From a checkpoint of a small transformer trained on Wikipedia.
Architecture: RMSNorm before each block, rotary positions, no biases in attention or MLP, untied embeddings, normalized queries and keys.
MLP neurons of a small language model. Each row is named by its layer, matrix (gate and up: input weights) and neuron, and shows model dimensions 48-143. Each number is 200 + 20 x the weight over its row's rms, rounded and kept within 0 to 999. A neuron's up and down rows have the sign that makes its largest values positive.
Before each neuron's rows, "fires in" lists the words (lower case) most often at its 100 highest values on Wikipedia text that the model never trained on.

fires in: "he", "who", "she", "it", "player", "they"
L9.gate161,193,210,196,210,156,195,193,214,213,196,207,213,200,226,225,215,200,190,167,195,238,226,207,218,197,217,208,221,202,180,225,153,163,185,224,208,192,193,228,212,243,193,181,198,211,204,221,157,195,184,201,183,179,206,245,193,190,172,206,206,168,213,182,217,213,200,222,217,190,155,186,204,236,171,207,228,169,186,182,233,197,187,231,162,217,180,200,203,184,139,184,177,180,188,210,156
L9.up161,189,198,208,190,169,183,183,180,216,214,236,190,196,231,198,204,183,202,171,216,226,227,211,201,188,205,185,243,149,185,229,176,197,189,185,193,180,190,244,177,221,177,196,211,195,167,215,183,183,200,218,181,188,185,233,194,207,179,186,218,178,214,183,229,206,180,181,189,202,199,203,208,183,197,200,193,222,224,191,230,194,182,230,209,241,162,195,214,192,141,166,213,187,210,203,144

fires in: "to", "became", "reached", "released", "entered", "top"
L5.gate129,174,204,204,237,224,187,212,179,220,189,180,187,213,184,173,167,215,175,227,186,218,210,212,175,196,159,206,202,209,193,186,240,199,162,167,209,199,179,219,178,241,224,223,168,220,229,232,194,210,191,205,204,227,184,209,175,205,208,199,222,180,182,190,206,227,187,209,189,224,164,193,185,172,212,216,218,207,201,205,220,226,215,253,205,211,189,230,219,185,183,243,206,205,189,193,190
L5.up129,171,228,178,216,219,215,242,210,206,207,242,214,200,173,193,224,207,233,226,168,177,205,194,196,193,202,174,198,207,230,192,179,201,207,207,226,165,203,175,213,161,199,211,177,192,203,214,216,149,219,178,215,218,177,217,183,231,169,182,219,170,206,188,191,207,246,193,193,202,169,178,200,166,207,196,207,190,178,202,215,206,191,187,193,178,216,198,196,201,205,195,220,225,215,181,242

fires in: "with", "it", "too", "film", "has"
L7.gate382,185,224,176,203,212,188,186,195,198,179,217,246,195,215,211,171,209,200,181,185,198,192,229,226,218,224,174,204,229,209,206,187,213,210,190,196,195,228,252,222,187,218,187,165,204,210,180,223,216,203,193,193,207,224,223,210,226,185,199,233,199,202,204,182,205,184,208,194,232,182,224,183,219,199,227,199,201,203,225,201,176,222,244,199,179,200,198,200,205,164,227,228,212,221,203,169
L7.up382,181,234,196,204,170,184,242,177,210,206,190,205,239,192,216,216,242,204,231,194,222,210,183,162,229,235,225,195,192,229,193,212,190,211,191,209,223,192,178,209,211,194,214,170,199,170,203,180,196,174,204,206,220,194,187,194,199,207,168,210,224,207,174,202,175,214,233,188,201,186,208,183,180,187,215,205,182,211,208,219,198,191,193,200,175,194,197,203,246,246,207,211,179,190,190,186

fires in: "under", "over", "on", "azerbaijan", "understanding"
L4.gate445,190,222,237,196,179,184,235,192,186,222,137,169,191,211,179,207,224,203,186,229,212,212,187,195,175,218,208,225,199,208,214,229,192,205,178,197,202,239,185,190,194,228,213,203,189,216,206,202,198,194,173,201,181,200,178,218,224,217,187,220,228,199,202,193,207,209,195,184,178,149,159,200,220,203,184,221,233,201,231,189,192,193,247,195,187,231,180,206,168,182,224,183,152,195,224,175
L4.up445,226,189,191,214,252,217,166,217,200,187,199,231,221,212,206,182,185,203,175,254,187,194,218,208,184,179,225,192,215,223,206,163,215,216,196,212,219,204,220,200,199,213,196,212,213,223,227,202,208,205,206,206,199,232,210,186,204,179,199,181,176,218,199,177,165,188,211,173,213,222,178,155,172,197,188,165,197,204,204,158,207,221,182,195,223,239,221,151,217,169,204,170,199,211,199,207

fires in: "no", "such", "any", "only", "just", "never"
L7.gate421,201,186,220,187,207,176,198,184,227,186,188,169,151,211,196,183,205,162,205,209,228,193,239,204,202,174,177,206,201,201,223,244,193,207,193,189,186,189,184,187,210,171,202,186,201,195,188,194,209,175,176,210,208,185,225,198,248,189,201,238,221,200,219,220,180,186,179,172,210,187,232,207,212,212,197,232,207,214,246,219,194,184,221,184,229,203,207,181,175,205,202,232,201,194,212,180
L7.up421,209,203,199,181,219,170,239,191,197,216,224,181,207,185,193,185,190,227,144,209,181,172,222,207,197,216,208,204,225,199,218,219,164,218,227,192,185,193,205,231,218,217,213,190,226,196,213,235,215,211,231,249,221,210,225,171,229,196,181,191,212,191,196,177,180,225,177,200,172,212,189,192,200,205,216,252,222,224,196,202,206,200,210,185,167,230,212,236,221,211,188,203,218,210,174,202

fires in: "on", "general", "generally"
L4.gate72,213,220,244,189,161,201,187,204,183,214,212,215,217,211,195,206,155,165,164,218,213,227,196,182,202,211,177,200,191,219,207,178,201,196,209,222,209,184,197,204,189,228,211,186,204,218,228,209,166,182,182,180,193,136,184,207,190,207,214,208,212,206,218,215,209,183,217,220,208,181,198,193,220,221,203,223,209,192,205,196,177,168,212,227,240,202,207,216,177,199,212,192,181,186,235,226
L4.up72,207,193,211,174,184,203,191,205,217,182,172,227,191,204,198,196,157,158,162,211,179,226,200,183,175,195,177,209,190,215,203,181,214,227,206,212,205,198,171,168,192,234,247,195,187,207,195,198,164,177,177,202,187,188,247,203,201,171,221,165,186,203,238,198,195,174,219,216,205,196,208,227,209,217,176,212,218,217,204,224,193,167,193,200,208,227,200,213,188,165,192,205,188,207,178,195

fires in: "there", "along", "designed", "therefore", "operation", "electron"
L4.gate201,175,205,227,169,232,160,193,208,177,217,195,200,206,209,216,226,197,159,203,201,229,198,211,183,191,199,191,144,186,174,213,221,188,205,222,174,188,230,190,205,210,220,215,134,202,183,193,186,192,175,178,264,202,190,161,205,192,198,229,214,190,186,213,211,219,204,211,201,192,199,206,204,179,191,214,216,221,222,203,179,192,189,184,183,196,191,218,203,172,206,198,232,187,218,211,203
L4.up201,212,199,209,182,223,204,214,226,169,188,160,229,215,219,208,202,198,200,185,227,206,194,206,249,186,234,242,194,204,208,196,213,205,232,230,193,210,207,195,209,230,206,180,183,216,215,217,279,208,158,203,276,243,201,188,198,210,189,211,223,223,190,178,196,195,207,206,178,210,193,166,178,172,197,225,215,209,176,209,204,198,203,208,204,210,211,218,193,230,188,205,181,211,191,178,179

fires in: "up", "founded", "named", "formed", "for", "created"
L4.gate6,215,192,175,200,179,197,182,173,204,229,206,195,236,179,187,221,174,175,243,215,224,210,170,210,192,189,206,240,219,200,202,231,183,198,187,183,207,183,201,231,193,204,184,203,220,217,199,167,190,189,178,198,211,186,202,207,192,210,173,190,175,202,230,226,191,219,189,216,225,176,217,221,175,217,218,214,211,194,203,183,203,176,171,178,188,178,222,189,195,206,172,186,224,173,251,203
L4.up6,143,191,186,218,187,185,242,193,197,201,224,179,171,204,166,179,179,178,173,180,230,218,229,224,229,206,194,203,203,191,190,208,207,215,206,217,219,215,180,252,203,194,211,176,231,203,226,195,226,228,212,213,193,206,189,183,207,204,172,176,213,236,164,222,229,205,214,245,176,188,188,177,196,189,174,194,239,182,216,181,212,190,199,206,185,175,175,210,174,210,194,190,183,184,222,176

fires in: "he", "she", "oil", "rear"
L2.gate115,170,229,208,210,158,176,137,194,227,207,194,191,204,202,209,193,194,214,232,213,189,193,177,214,227,174,180,192,159,192,235,200,199,204,221,196,195,173,229,222,207,193,183,186,214,218,181,187,150,182,220,187,207,192,217,208,201,231,196,199,187,205,176,208,231,230,211,247,214,194,200,200,196,165,188,169,229,209,179,183,193,183,237,226,169,224,228,214,214,163,214,209,163,219,186,214
L2.up115,211,197,188,179,201,195,212,191,209,162,208,204,189,196,206,219,180,179,200,221,197,190,213,188,183,184,204,162,214,188,209,222,200,207,232,182,223,206,173,219,198,216,213,182,186,201,207,231,218,205,189,192,178,202,170,199,188,228,211,248,188,239,266,181,185,249,185,159,178,202,175,200,192,218,229,222,190,211,176,190,224,171,185,188,180,176,233,207,165,177,176,213,198,174,194,191

fires in: "first", "name", "named", "brand", "only", "one"
L7.gate94,213,187,157,236,213,199,213,196,173,173,185,207,186,192,208,201,204,194,196,222,237,243,225,205,146,226,190,181,220,188,219,219,183,196,180,208,159,207,204,231,194,215,174,204,199,235,189,190,237,170,218,214,202,190,197,193,253,220,215,201,204,161,197,192,209,216,202,225,188,176,229,197,188,191,222,235,195,239,219,241,163,194,216,204,203,197,185,188,215,189,187,196,191,207,221,221
L7.up94,217,168,193,197,196,256,225,205,218,204,226,182,177,225,208,162,220,175,201,222,224,196,203,238,194,171,194,183,233,177,207,204,186,186,184,209,187,206,189,188,217,182,213,190,202,198,196,151,184,186,221,185,205,207,169,218,202,194,222,192,181,173,193,203,184,196,200,184,195,205,208,240,179,193,198,222,224,194,224,213,243,194,201,127,239,196,193,193,174,191,198,212,193,176,209,215